From a checkpoint of a small transformer trained on Wikipedia: width 512, 55.7M parameters.
MLP neurons of a small language model. Each row is named by its layer, matrix (gate and up: input weights; down: output weights) and neuron, and shows model dimensions 160-415. Each number is 500 + 50 x the weight over its row's rms, rounded and kept within 0 to 999. Numbers have three digits each. A neuron's up and down rows have the sign that makes its largest values positive.
After each neuron's rows, "fires in" lists the words (lower case) most often at its 100 highest values on Wikipedia text that the model never trained on.

L5.gate20:475484500487521338476562432455440608583508455501377480472446547448511583539441484499445434516546435619498563477537557558535463491475508551471443489535501531481508614492587478518489478501516578418499532498527464566436569514483549488462448458517561562441421452530487502420485440500435521474530554539449582522505550543538388499573493457538580534508508593471500485517579541472382394572545543528532426569506584549443568508451463517580426511396494501515461436520481511409468427507522549439395416479503529479521520544496484470469460539539437477453463548501455482480446408529466468559509565531432447450544459405462467526460492514538493533491528507510581483483521573466432549473491538597559454459544503462480484537459551416494512483496523532494520522514475446419523480492523469
L5.up20:472422483469515538454694588505489573530523440560513463609483498518568500539549501458443442407520436519449534481511515468461462514464571581565470569525503589548435501503429513522453524449537463464482522501508515499534508405478502454376507525534603573418462567503486391540486461450433372551493528579478472511473577500476547533502461499498526515521476524479608539509414463521451482401507499497486490563488474479426479457362560480593576431482544482513499476525456508490484485425624517522528449436523521522554439544541454500561498463530397449521464505420462550498579509481441506629545480536413479445534522558508532513429465491569573579480585516506490507552486523556449454494497568370549543386461536471519578571589525472482500518499437546489455488430473429500541443415556463
L5.down20:556419452570505584558540594496512442471458567442485515466584514530475535540520488528509632492442492482510506484510528396532615471537458501503517544489548498537507446410469498493590519419476604530550591482494461434538579483516544435355581520497412517473596526490555485494480558517534417521525422428487428421537545378592532543523482376415554580474565464580516475448511546407499526483425475587491552471454532547483545454535564578424563467485496512469509601532546554448511535460447432472504510479489536563580534399627527461631443487478531544592497455507486457486476514526584422417492463507480562532517474593548453464480449499417601520537513491541547471458504486528424469535640430543476461452524476527467593437424473558485572462517527481565535501424459578510500484459540480
fires in: "the", "in", "a"

L6.gate575:459498550605524461495715540486584450506539503453561585527423620473546580509620565518302488582416501511529418480443534457517542467500515542643410473489581515531504540524585587509463598413460464458503566471464512493463486487528513433581543549459531416471509514554435550525510495449504498455476575459456488493450560456463433395554544477546587518487408477457555501517389573498439421506449481547559525535480473541546534435541569572499530359512447507452467496459430441496388463503461508496498503594519482570415390483453482654535579542602511478553499591495499517525507462466461593526578544638519528461493401519515479509561552510473479414497434478502540547505506494562486503486477437474497563520531522549557478539477488509471502414449442527543469429527457541489445524440487503
L6.up575:461421509486492549456490584553501447502543447547517607509542525533521508512528513551542534499468504450541495559461507459498537481481570520518401493549481570622469434565570493472497440499531592439542544496514534480478485522532460500570458570474517506497484464487460436490489463550599617464536503547524424516545469421411508417526519485493547578508524452448498583503503502576463511448501442450531460405481490457457490505436497497479560453501500489493551514542434398519500462522502492503559529573542456523512484586532470632518483501533486437549554466452513560477619519461495519524482489526505450468547498470575539558341556536485432521409492528561535453551460485503573506506570505504525591510461477445526550462538512528450519442535443523510550467519641410521532452421529496
L6.down575:435439537483512422411566461421430493470550553538584479508462618455500442448503394545562501427561581470496503488461548551490524423489465506471443482553515493543496453554502566467542515465452491477490480599484530524476461521502540521476448515617380539497481533476516561441559534537477450484521500565513453517543511474401532544538481433491484423529578491544479530481481522509522518493529566555492497530512519518486505447520491494484567524502493505492555608504411376471397531443462522546505465501483471524553482493605386535504549481438518444410547424559428441582510436475437492427416491489512529417570437535584506471537586594466486463435594534549492488492440440518475472448431498542565441479586546479462472383426473541473532508462396471510475512508422519480414522517474421
fires in: "in"

L6.gate890:485461452607560394471483506449584448506512414473482492473479474530408573654568457513473519513549538456469581514538435516489541526549542507495396463493462541395550558546490473491521582532442470539455518544469470534486459492474443435556538451498539542436361485529466555501402422551535518455545509556493432551501539495501511514533509478498476510497504416465509477542530554514516514512512522518469443535595455403432460543504458612556593555525547451498494480477431493520440545381575480564539528421482584490534483451486459505482487498498420522400474511476488546474459475594436531517556524551583481519488552535519468529518449518468438461450514426374609383521455491450554526469512545503665549533539567606473570523472541564551423427427498598481472400543438538458464494503501460
L6.up890:514487560544465513580417448518472496537476401546547419457428522464564498533467583489535493571475547388467444488447530646514555529537525404520435491444530463502444459548565412381411494509472474505549483436409453581494511519546560498556464544470582496556484424591559474493547560548515508486481501565482500509562516567471592499542540554496484498495474492595542516507446497561487586422494521441589381584472506543509466528476466607478535492423530443493480495480470565534465520558567434473529486437523508504529501452507501528478491590520484434527514526537503499512451514581412439545570498550528414436426464571525556522496562431437524498491459556434625570462476474493474523489523418527497442569497442454511609528416548504467421460473358485473469495489418454565573401580510468
L6.down890:413529443587443416402487368471570526559494473419563543488524550473396457577470487579445434474490478454434522463557450628378496522461500594504427580573497533453535497428519480561517506565449497408540562407546532513514568500461465489602441521363520548544477501565539514488401420504545511499461534490472514515530425529494529461508561460493538522515456545432555453572473500470510476566611495495475460506599524572383402516473475505467456492436524501509529497441510468535493452518500550510603542472503510517517520485540517501481419466471459610565453487484546439511529523490440524542475528467475477544506466493437516505514435549537455405468488447466446466521443392525494487547525481460509561484480375504617504596591549510461490497403499593460418489509458582454666455572554580
fires in: "to", "would", "not", "may", "could", "can"

L11.gate733:446422516549587496562440552521556440505502491526538473484464509415564410488543543500510576519500562469504461521562634619428573524541457454448489527506452492446476620563548550361580593522505570450397405512482438512442515567506553473508534441475565492476556398493443515561603489502500440510432539481548505526527461525523509362430509448485549457554535519484538503488551622509585430476572488549420438528511469478500559414541586471475529465471491589460463456492477539457454541505466552500477441553545505560493529466424497504478494534483431412547426529506469433463546486434482523534576542445512516497589490434420485481477466578498497466452533514520445523493459551646488456435548499467434438417505493495464500426564411484391555461531545457570534394562551537482434548501445525
L11.up733:445497499537607517502524582510482425561397542474492519542528498502517532424485518517530479529516497439549535554496566577471548429501527464544486384433471468392523520474542502483466459497515521480524495490542493535556462493474557431589500519497656533546506496480470520479539562475397469410478486432526561492471511481495533573473506442521540614482474503522492548509515558570499453519439448529515497449553526414472522556401460428423466469523463464429579512533438470446491553479493537577443596516445421608454478472556501423559531583500502526453542555471367449463479522444528502516417488539525529449472537410388540536457449522415466515482530522445518503423575527526468551568459447558550503522546440477484438488458439535549547518520468484500442611488627516584478493559500505
L11.down733:487508454490445424498525532517450531468474474382555566508515506474418535513474460533493424529547510437614586490482512453602535512512480520481430469514545492565471427494418508388508430490525501452420549457541433523433488580505522525337457468473474581500549472452502456550440422463523543621552516507505403624550419455517533496458527408475553435531532495421574492488482503542469590496463566448491622580484522440566415549484472536469496507498591542558568498548486496494445554533509554582432546439515418456510481540557393505521390526592500487490488454534569460492441534515555489444535527547483507447437398503652566528582582446531474582484511444499508502514507520474408524433454464429517461523448531499412404433435559450485446527525353472506491527555461488513484517475552490
fires in: "the", "by", "under", "in", "of"

L3.gate362:518392456559440452413509542523420408517456531491438520518504435462566526500433480463390529490433557546552494504573465593503471534446554407481465544524430402494513488447489538487513624559461520470532381484528611553499549516544538444424469504554573511592422431506525578549451496550511467511483580510387460465438430548647449494554512446488543544425588589459552489449553525465484458460572443418548534469497540523513551452472521539509552448521554517635498532462511484531509495398438454531493490525525590538527524489500500484441556498482517453535510449518538465605519484431519474468514569500422463412501430463510468563526528717439462440528568543440471516527563447520487514503497544478450464466530534486556545462477465515498588424612455382411477514435544460618532569492516469
L3.up362:462496615549530474554523457470548475476436499504430468507478430457498489487418471466454488506503559566493576523554517449498474537366523447488446477455487468392536517448532493534585439515512479509457383456428478531567534442548517506476489530526531439575515457505480518530496493516515479506460514530470510443393537505571513515443487417435447560497499493555511573478558479452502558505582536479558507427467555536512579486535466621585534482503528524414499584460474457522475560479468457525518514564494557506627547458555424444537442461522483514477545490480439447519560539438389447586518492468500453522427406489503469531663498506390553486510578578539500525476467570470524583462505550564415561394541491358492523438508434536434568430567497443517496516473415482548518419517482472
L3.down362:504536506605478460445557493537510539451497496527477509477359461579354508456501517568481401582469550504429503501526502517547422534494518450551463600449503438574486441500540611499433555507518561472431475509453518554500618465493672457462513543548485499497463524540490474467483409441509508466522425563465472505563512589534430512489536516511515527380571528489492500414445472443415396561556507530439438455483407571465439575581576553390486526476532629441468513535454452472438530522522501520460562412439504514524512441523531388500604565455460481474423535518491428553555544448395452462532541528477405481495434473584536483480537441390511509548473496484541460465497444519394450566529433539512490429465506523595522509509488503533492504476586448446528511533555519506455463500575480
fires in: "while", "when", "after", "was", "a", "the"

L11.gate469:568511506487611495564560529486496611489541523480640552578436562465482543406501429456413511554524438577421429438496535434480563465549362593557672494612512529428513556501515445576543561498576504520563533488531463541575529473494456522431559514468484413388561542520435546513541455443505547544559517493491430479503501485576523473509512497475486383467434525580522555521429436545446398523510570614556465472452464532544539541475473515496449497514439471502511568558510542540523551382572470492557492488600465490487456545579557512613495638585502421468518550514493530547418591474459519643424449496491546475540517578482489497488530519526491443503547436482459569442497520474441494451515506497561448504449525477447378486593521522498483478461469505446505462518514543528533504468593524
L11.up469:578590435459519503560545519474413487466573481462510593481539423473575494402499468392500544647451420496584519510490526467390391496496419534460508439502501521552496472473505483560442548521507552424508446467550479404549493440526470478504506466409611536559515442425481582440528442410458591495490487516621447511492487555484570491475464501533534473511437490555496537465486459574497525395564510498567528559554449550488646526521515428522470494452531491463579457494426551564452518580519370556548538462562505480466544430475528476443528510466524456431472496602468658505430484408520482520457495439525557514564561501532525505479529429477416486500571477501544539530501472445514559578434529415479377381511585473452530534545462580558561490503475535546507445504593492553496486505482492
L11.down469:493487488544494619419534552513470578491569439499486559505482456492467522511514529509433471469469488540528470479522523555460434547472525503450445504601465550405452496460433501533521416512562530465494455559539458510581536474517435541424541527486510457553537593408442530539538407473528542501437527457524497431573498443510447498495489561499578462467450441484471585564508541466455501513546586521565517489565572545476410479513513553472515510525441357465571507480493562496488470422458501555541503468555400479485593466538433501610536567485560437482455547461487556423569580443458545466448504437521556532447486533426547571528514581464546468525531443548535413516481415446415594629453455435436406564563536550573431535428444555512512507506518446508536483557512525528404515501517487
fires in: "the"

L11.gate1330:364452501539463551495520553446565422546463474424505585471451507390513481482484547522450446551498504447592510461355552439447471470516512449461472538554477529524543465578466478577405541435459500462528483509552462423545513534492513481468497541551631481450507463528539568470523457530512512566508501504514594461516474522522486455624496471532508526498487541467472519484480418501549523514506459575550552465504477511536560449535497506448446499391531448526463411486451525428556526485557442504525577499550441372473471498510563557472481541526555497497495566454443506535524466538429528540526457434588528505444489453508600500514389499455577461508442424468572537522528522554560466417555482593430548571560605581515479471483526444506490466532565474509473583439434514373467606444428516
L11.up1330:488509492501433499501470446490422583508486499425481498528461521409561496515594473412516531496592483449579477510492461542452547520337467514563374548432571507463573536521451518500571567475481450469530538546550485495513522417481463541494488468596433527447490537651481551467445463434518466516401494447406504475556479466416461547537584552548497480588533578426467556579532469439563509523500486481553545426574504480550475460543436537504561422499506534530420556532518459475570520578585504476531530563533485508453564525466522491537515501553528560509527559538477510547426429476497533554473516471489429544416583526510586432503479461464483538523503526468528547507408490491529453493501562545503534389536596491501598461436535518426538472614483529467544527493492519538513587492476533
L11.down1330:533552487410547386480490412422467436482536530521488514453446584526562512536508533502420495521428455465452434470367442507456537418481500483553510576534482452393567500540576467596469503485624453399504482549525580453530505495514411474322532541460466511541453485446403533432473505545490554443461457514447546527538387519492603430558471538478548436542540529468548506449572498402563523610472466481430502394534492483565503520464545474433473488453575524576509486458411565523401485450450538488492517482455462449473427448538552537475462519552532526534584518428428571466477530515480473476553582477490609529502519513542581492565396482492471475514511503481496455495551520530424487433532432549443515525479518570512593448565484468527486409471487497579457466472458536481514459462471537
fires in: "state", "national", "high", "city", "s", "district"

L3.gate928:437507591515445444511452494479430552495514391544475501479415481476423456488480523550447494418494516474505441451619416537487463576539462549473531526541530463474485481547489511587438512549548603510470448603394474421567470513513441533572479491483510507465452503528559504551532412475535567438449535503518506560548480575460432435557497427610511445507533533490515461522441438476542426481414463535492498463483515490417411487466465563426511481385516463515428550459532428413464560553580507551489468455469470548630536461467479548503395461514503497451474434524462389537554468596468589509517466522510500492559484532519483487473423518417506486495603457482511462517446469585493475537497497513496508486481380504628497504518464450478552473445451537527575548550429549520676472516529511
L3.up928:468562393552556507557503505509435481594447459432496428503366474513480396515444497495545473445525584421463414541551514578501445445577512524501501587560452564525525504598567541459473472518534520598496487511538413492516528467495443481580459520453563473534422566440526563477433510537585582458484415408505550500576457475561527449568436513469433544488513515491441504481530483519516570538585461500429422530517498508447565453478479474520520477501556485466530514396514466467473457486455479584512507427501611557437510414589423477571459444518563496419428352397447475461559427537495510582568478615546538502599495572514490466509490536490563547507502486475453495544545457534468557505471521490458428505494409494490521588597583518463534460426453435469436570528445513551503511512450518
L3.down928:434513490534483569519468485445448461500442440491546485457545543459454584501520495558458498567534457518556482525612442550504489538484501499418431494520496478465441505434531480516502455485476521538557487520501480510484452445553358544484486385516498489584442562522468532554507478519567571456470433432417506508578464431442587529553526364503570582562513507525590466482534380486500428500523530501566485565573488578461507417486469571464555554470540500489459517385476491573468481503477463527415480522474478553537549522545483438500448434508523464484563481541351560552499426538487470531460568532530478437469456477465485470502474447518539482504515459507515494489462457568456470558531519409541493603466484566569482574464491417538467541533451546481514516586547526513617473551537583
fires in: "to", "can", "will"

L3.gate131:518511536537470556556506498551550435534406434546466487400516467354405452437414483456492543539579520483500601407529485550361466535481585456521571560504547568532542495490483507508525520476404510456540473443526488514472541403548514478342531418566616497481395555456483514480572465451501471564494550630409413478551437513580611478463542445532459502465583533530536559474493494583430505446515501398536476480490534443548464521576438462442526441550547520482559477607474427489476465477482538484514567552515469541501475562513478451392495550502610556496519528465458564465535379531497540510509564531468557513473502568530517443627458478444490533515603445492479582465425546626505474485481507504512603564554517490520410521499532585503554442469583488430443496521494454589474470482575490
L3.up131:541579508477545462551578569468466399518476423503486485418492502420500457477493451476451446548539516521510514436449480553465493562528531362478538477430446518580499522540609475499470496513490504444620492531516505550465489524537470512462501467423538560509511507430576573440551393509448480593388512587519524570524461524550583439513435500427474493468616501520423535505423453541509523510459471406508493529525532517474529508488505439480501449509502478465528516548522475511520469488422487574412442392554542456433538592469469484516433566546499499499548518563503458557467404450436539541557554514421550486520518544568475462474520495417519516557556340575553526542491499541504467602543445536555441577449398506515462469506483571481447493450494556547563429625481499569415578513502454
L3.down131:505586424514454515621480471520486495495494447567437559557564481515537533455460614514479619505556470495480459510513504484493445514471460465438473494545539457505563541461508504403369481491483491473437403497586461474568474510460544521530498529484580436424575483510480480502532475475491433472507518493453501564514471466536423418427531579546543498388546466438483484522517453480435446488433560508412579442384515479516583431502449550439542423502529467427496475450547582441442461468544551493504474480479496587562539513539546503508472522579562467397499475487384414480524528504515559538479491532569560578521535508585526560516459502531444512413494574556470453587456504454476477392504450486470476508462476409458507504521508585398421429493539551371504546506531515517509485405520479
fires in: "and", "those"

L5.gate1182:524399545472478466484466472525454502458431389444581384535498451499500469475538459540505450595441525462538440516569538550385522551450438440582441573561436529561478505533400583480573523468484527442504557538535472542547547459518507546457628401520496468555507428543531447579542474470505518497508577513483492380510577470489414402489432531524558529445513440576503491538438529474482506476505536451637443482530481530538487445485530484540508467546488459436483541504480441563515543475534452509445508483458526511460583482484419512476424501546536550449473450486478480542524562521455536482559557518436497445490409543524578515449539456447386424405515498445474492520487497439514611441546581540583456469442503547510472553517425447478559598469544516498404552440534466561361452523457493
L5.up1182:479491514548510497550397508490530479482449465498416475449570586540493552518493403445506512519526578489493488578500512457569455533418512525506502491472468553518461407525537470617448449569482530505502519436578333538441552463467537464455535481501499524465548555511535552485553522477464527494558466506422588438544524465461574426602511476475446414474524469593482528482545463462571458455584524475533454540525516416559528460466545618501479463557437484561512543451466492528529596519445422501521611419496517534474510487408551505430469583457507536570582495437543535407516508532448486484529552450475464597377533502474486441480405525498436560409508496455600513412449426603594506486498494528553504512524541513468429520477529526478617367429531556535446498547537645546434526529452532
L5.down1182:549516498435489448418519560478554532493535504513537470475530474514482491551500480592498499518512481548492521475487459445501441549574403590453494414616529392543562491481548524469588522548526539578581533558467625469442425439534538449311483443563519464542503474567513481479622440524521499531483456524539437609442504523477503517438377469436518505443520451472544531458482550582484452559477486527430559511460444592490465576539541542586482529530586507516552502564548482525520498465568574526576497488564458512523563579456493482584498528440563450451500536518530555460516515459593531534487540599484500463514494501553463572499448566475546463572522523479477499553462529561415412541511427521553453480469395588488470533450590483494494500475516508492581498570503453536491549501513529
fires in: "a", "voiced", "an", "the", "veljo", "was"

L6.gate962:496486512453500399418541484499511489444451469475535461494444463487528503449517563502423596545533577522453520513473481497485497541500524422629483487499523584546562507504448475581487437515527442520497474497519491530510548506521431456517493430454549602491550440351513484532470417508484511478469359529447479544596481492463535403593559591536479467506504474556522537537486376552558494466501504498537534482566521446460494442419440514494605509442414441405527468550477504423502543571440459548415498519545464471456532516417527417533555558471514406447472496424486362565487572555489469509487513448512537347503463493416474484534475574553549482527430544531553552481483500489516521449501562535554624590534517538541575462566509496564467512593520475493510523444493601503423489402487485
L6.up962:581538410387524473492507562421558560505476513492536496550375493499451449398476515453513569451593519578569479477455466550512521496559383561444526513562478547523471393550506480478552528471519455572583547453467503546508469523486462514473521494469562534481407435580562504464432481422461577438558563504470628453499480491485523508432478512540413557408467470495550560486561442519548567510513523426471457466460430563551525502488528535545478494497494651485417488444412504443521498456563546402510505469487561579416535541566548579462514418458476469590505496473481524507468557549456440580545616448500444518452578493426525530473521528477513489466486499449570554528522556558415479545521530508541432579467518563564442451547517533572564520579481551563448532541564525596616573452542516
L6.down962:567507514352448560471567402489422529468530478473475550485443449405496417528503499481439451533547517449373509504456482601473533507548467466480476518479445521568450446507423572461527592536521526392553489547569484507465445479505461542496518539439468515517509510480449465500583470503534510499542508508453570503453463485522521526477490542534483576580435523448508529461489419486501535414411405532534419504506503376479548477479527564560587477394512482505446498455464581536527492469629482596541492506449571473486567471567554496512600481488497544504520541499531461535435455560469442462477462458525483381553486511487551514473597528458463538493487493463575505524344539413469498488558456521505506557412502478581546513523518534504555431562470484511498458447467492505490570528524515
fires in: "state", "country", "world", "national", "city"

L3.gate992:567492450480536439465491548567491437508523534555426507383439425461442531589453490508500496367468581571431550525460487506457438442573528465530513391484451388529452543622476486573511443525550600479516520490448407501676592497541388560557546527543527490503505487502494514512473539489527519522486575560497522504425510479502497515512449478547477511463471641548523427416545400535508582597478437587474445460538509494500462483404471462472518399477454444444549532563511483506510538467581591560563433466500499583546459488475494548576470514490473497492568437499516516501497457503480525510443564587561516529445515508487545480515503549581450566555490518446527535556457573437512484480506444561471525469464558473510621377429512456518451505534519527541478623552580439470578475422581548
L3.up992:470570556525561517479549473405509604491534453600548492455490484385478517466541546422541510502484453430467488448479457500510547551492490536477566515448523485568502515488429473563465410504562543539423443538512467514568531568541517511401527519522447485416548541466467502538429449511506477633462544593480497534481480513635508497573444498458528438550496577532340471526620491526503430535571485454429483465426495399473479474529475514455466518553561391476497563451433503483436449487443452472540486438399485505491471502507552543477455466493498539406554455383486542474444457551563398516450536505421631449444475485458457473526512468516522476511506468514481390580489528443507533492649582518540519484548470478448562465528397526479496458512617565521557484509520431573448527511487530
L3.down992:557479425527495538505539581454436489548623404504534548487530506551453485521456513436494581500489485462559578412543582516383523471484554503477543538482603541507506423516451471531458439463576531538532564569403499546559595475479490540462567511473605424360502541511478510522498523457559420447488474524491517430487479559522438462530493506472490476499550502521415446558486500529501477631496418522458466526470486586513562522560436442423479519561465531496493424444469542469586440436517437422537435445501514507475484427469554477465481515540477449566488490460463546606580533432494525458458446438494588536491483530563562538536535524601589446466469578471502463588520572435429472489544487485555587505467429482590460576388480578593478452528481537477413459501449439545466496466516540
fires in: "was", "he", "of", "where", "she"

L5.gate111:599537476648544409541440620457421451501501573467386515503486474457467441481496540453550456550468541455477541452354519550568450563452551421504468504527467502475522428560466540441474513476563539527452468389519471538459568472501574487531474598509558425443508450551527476558380519463431458511527545411450518504458601553517476440460483456600452535469547493472468438458552426496552500514582441544523410473602474516432550595522499574411577408426440587545500520496503475437465499494460487455479653577540456519457572529474505496470534440468427432533454544453532515530578549563547542525560493478495521516478452502590550554477561554467498474419487623469499531456470488489486519525549508490474498469521546462515449588585498566542504485506532490481529411497435461470506442492491419
L5.up111:448529548501445455543490511541515538500486582478455491457498492461452517528531543456574503522483527541553469459471472516494422516563505412535452506465558595465480522516460547423539460437505404517479481503544462535482452347585534476534459499558550405527464466577507566610486485512508499355363473532449448521498385496489496507467378461562488489461510464501480532400581375570536530552566438529462505445600483560443626526598518514490561501445415575527510491505532455560445482593496432412492529550472573457519526528506476482451458646572545543460469489485485554426580473488448520578562513443507495512510432506464523522553459490538528438503524572473558525446501462489494500519567528499551545463437532549496469550510452483499442524549436522528578449535499586413405522494459375
L5.down111:491461511519583508608466485527500477491468507564419531466424386486496570522440456442497505529500562557434523508503404569517501483565488521446479572433481550454485499534547524527425544565520384519456385454480540475525472445491598537393407450412601497521462491560444426517518593594499549521528525460469529513426502495452450438442507494508506503485542454481465466494522505554527481535523510541575413478517496533472503535445510579444558571556532516581536551428498538461413578563503408514487551479566504525456496525532557500524545438535500450528432577429484499520641485532587440537417495518435600487486515446439498511489492508455555424458425489439545549437463441519453509449494455498485391562563462560528533528551478528555529473607525583446549409539511535458408462447597440
fires in: "while", "when", "although", "after"

L9.gate1319:519488543517524502529571506562468582463483517483428503521559388521416477528567505486422503527598475577516538523462456497468449396584474553480508535516384495576362474489449578466484477566541576514469504448535455567467465492524538486382519515440533409524398373499472494500512394347539425521536423507449478608474514448424523497527443438482533427526515454465524544501578478565513545468465549480512502626487516473376444460474503528484504460353536449403513402444466491492419582390465529506400416534458455510477471496380472575475473519488439600458475512454446533507438521435500542476554494527479608484497491452551444497472408401475490534564442499550606501417387529422452572480560585533451481523521642477458541578556500473537488416514561418533417476553485553475559451553452562
L9.up1319:505527453458520446577503520514425439421390476498493497497513552622421554532467475527484591468517483434559587503577489444502370547604456492519542472545484610488477547496570507517494494525518523560510503568563454593349461423454423543469515496452503474636422491443553505553442486469434426543477448435467509459433480454448586476541436499495506538488513507521545482520484473522470525412491442414519557472522502489598422416460473482479504430532517453562435511458545530426514505456518513538527485470610506601471474552593549523496506518553393445497455517493504493530521525587535542496517491509508459513489514492424554487561555486531514532523485366483514502469467554520366498550460537578540523600504503555503456529448541620513394531536532530466566521491559396511554564406513597
L9.down1319:463526532466514494562597494522552505536507562561488447492431440416520492477522490454472514463502522496466559545416590496530466501557499449558481557583481433508518427461493510396485483589489572445431545519530453496459476586556478526493461489547471511472471393508490504551575531436495463464509515497459486506384489431513516476431486578500468462456526502523497418524522428556456469556554468580523497513494584585508596512488511572469527421479461432448572364505445491478482543521454443583445544494480584511417452506555541469520555497497420547518465518543492452519513471549414549457443465478507496486455461406618488489540422428495501584453490480504569450452503613514482438487582466435461494496546518336492497546601417565532591524463498514573502465550502527487524491557552546
fires in: "and", "or"

L3.gate46:551550437516595456468496505618501524439443454503558548556565607525463512495576496433472526526572493597607483464471488545531539452494560485455522495532523587558533379491591513550569428479571390499410492475444565557568496458557479511448487484485626406484470529498451496530477525556589485560497430527482524503494540604546476479520471528463470446482424451503533440492512537522445538491452451549471476528535487480523545524416462504538469496494522384483509558510474506507594532483497489519583431443450412560448562523568566492496456476536425527473454447534499521505457609493409563553478507473488481463490490507457502484500488564420537495469538473506437494503496475425538557510461606465553524503447538488454553521532512517558494402512547584558429563564487446516559497600586405
L3.up46:578511516487473445533501562532491494583537515458523578555490470505490589511566456548514456536527490483540492583470457603561401516588470457505479551464452556459536463563573489563469468490446599457544476490518415508496480509568511513484470500459506577505555424505575619400535520570525488559524501515452494572514442441446494389542613575501486534354429547517568528486493432521443499590497453390437494565464472544452568505473515525481545490467512408580503490483522481469475527488475468527577620410528500479500637494491407552483607499449495488396540385533507500518465535450477505475532560493452440547513545465445502506376524434505517547481481560508534516543497503459462592369423569511497553530478454478502430567568477575481482450478437469548495507522531520459497483518458462
L3.down46:519471538452507480581462492498427529503492438532443548561545367560465547559549452597495458490533591467514473503502550562435519524414464524508583528571478396456522451491559546506408498494547437373554507532496517589498459507491521548481470482433496500500610431501549553443508468451349563499495568456542494528487486438520512554492597515462494501527489552494463521514450534425500521528491514534476544484502496468515525432482477570473421592435487473508452483645474559570503528571457481446592558520528612535558502496531480463501573469474532475522499387399557572582515425481519532435505447554527578408462452453476566518469506478435495402517599355466536453527449435558448498479545560512597479479603468604481517521461480433577450551424555497513577384522355477452554488490502568
fires in: "the"

L6.gate763:562540457572493452531496499551477467511588530522503440393561503557526511516486480507538499471493521525475474558487411508455487410506522421417504485538497532445537512507476499491542466538427508516510455512523518515428459519519554487595511424524666498508519478527527549510456426474547597431393557595512549505431502520457548494472557474558456408458479481439491573460434497452468526447480466597485489480489539493498391439561412442533551482486537452556529567460487507470442505425548487538496478531496501539449407493404521540478513515542444554490424461415590449599494563522553615523531579482533498497569433510459419536524511492521515425557488478465514565477515456496483481470451505480596502503565517562515556443508512511505446430468570438400441551508465458520458421549490474
L6.up763:522489592469426498507517504546389514439487438483452543537476512389538506523442527424528433483521477557423477440510416457540350598485511492530490534470559429494564478484498535540457497450461513451477495481558448514592550558431460524591542466511555540472572506483468560490548457563511524464427555536505479543452446582532415479556501471584506522438475514478559471438477470532465439538466551467538459615507454486491525529560478509501429539483364562502571565469507484446495472548580471531512460541449558565538480418574500466504492523566429496550463494561500457486454564520465407529481451440482474542500460545492459542507425529538516452548465497482493464461490521532502486590509421403436602486412467514389412591469460546510547468497573447566543406557513554547536391509493515
L6.down763:437423560418533510525534506536514480528517437412473503476435520588478540521552443476529464541534537483468487482429488535474435608444572468471531440504563545549533530544541506434433517433554510535516493554497455548525428460563535475376530475508472532517507586412551461539476512592461467533553446520566422458498465583354587544583418539562584493557517454430524479501503437451490547459506461485569519592544509406576447473596463542570576451531510600559503605505495423439431448608462485487578533548424532515488477460517458496503530509526454529454419543431454454468486515552510515472499438423448582552437488479544592498506446556508548582530450557488514519466520380497455514541493613544573576513582484550498541513500496652480540596475480539539523448492574441496454419562468461
fires in: "after", "while", "despite", "without"

L6.gate1319:498399387503599486519472530501525535465448418509558463609424443492524460496584511499519475525493506487502494593437427473541500437517608440413486545535574439481471523514539536601581444571489539494416592479380445557561528533525527544530527485481474449467435524554575477536507553461531515506486432514555486509389492479498535504580511412524483544536482537560532599471452461577486510509540511515519490480487554437504467451473450406538561429444502482486504460460437462559559566575418477555424475493530429468435449526563522533451547483586464510498505460424556490529482445439560565443634533506494484465534485497557429430475467597495477456535509500608498518520504545541551430581475443530488482439453503604521605488482433583520468468541516504504566574433488470343441508406489512
L6.up1319:521485514582532481514546534449450451625509487544528504404529511520449594416464434556497468518552462507607378511496592449505477520448554536537507488508498493525428568453553511577506519502445573532490445562457538375475519567450603521527565524508501495582458503586567497452563505466479546515451467393481424478551476408525460426479480486532502474531576521505532425554444536502544456491517540486469504406418448451498505515522566484460503520477504456581548484506450497429417420499468607484420479486574490548488549459485499537452491588402516513485600532537521415500548458512596468575479479572465546541557489523507467518493554488445475537540527471518520520537497511416557449474421521539465545508525479471442527560527645528454564476514380468494563486526484371614570457449575471
L6.down1319:389513534533408491494571476507536398538521527494523463543570567482450548493492467568522532515477525473435535447469506443517469536507456460476474485580508513579477491499613517516460435454548566529466489574521357464529523493463418543506390538512484512474560568431497418524465416437508549532541526492557565500509502521473510527476456534486488671506585525490528541466414442401536510432568543452568506494466595508547403498526408511509483455411545507566499460548493487516515338451599485423498534454540506470484390468423510465495461483397412552573528527518536505539443504487502547480459593569517555532484577437458489556589551505490452491438403533462395520492576480482608462306473488457533542384479540484513539451464596440578490492458479499516563438514456480487450480537407465
fires in: "a", "in", "the", "third"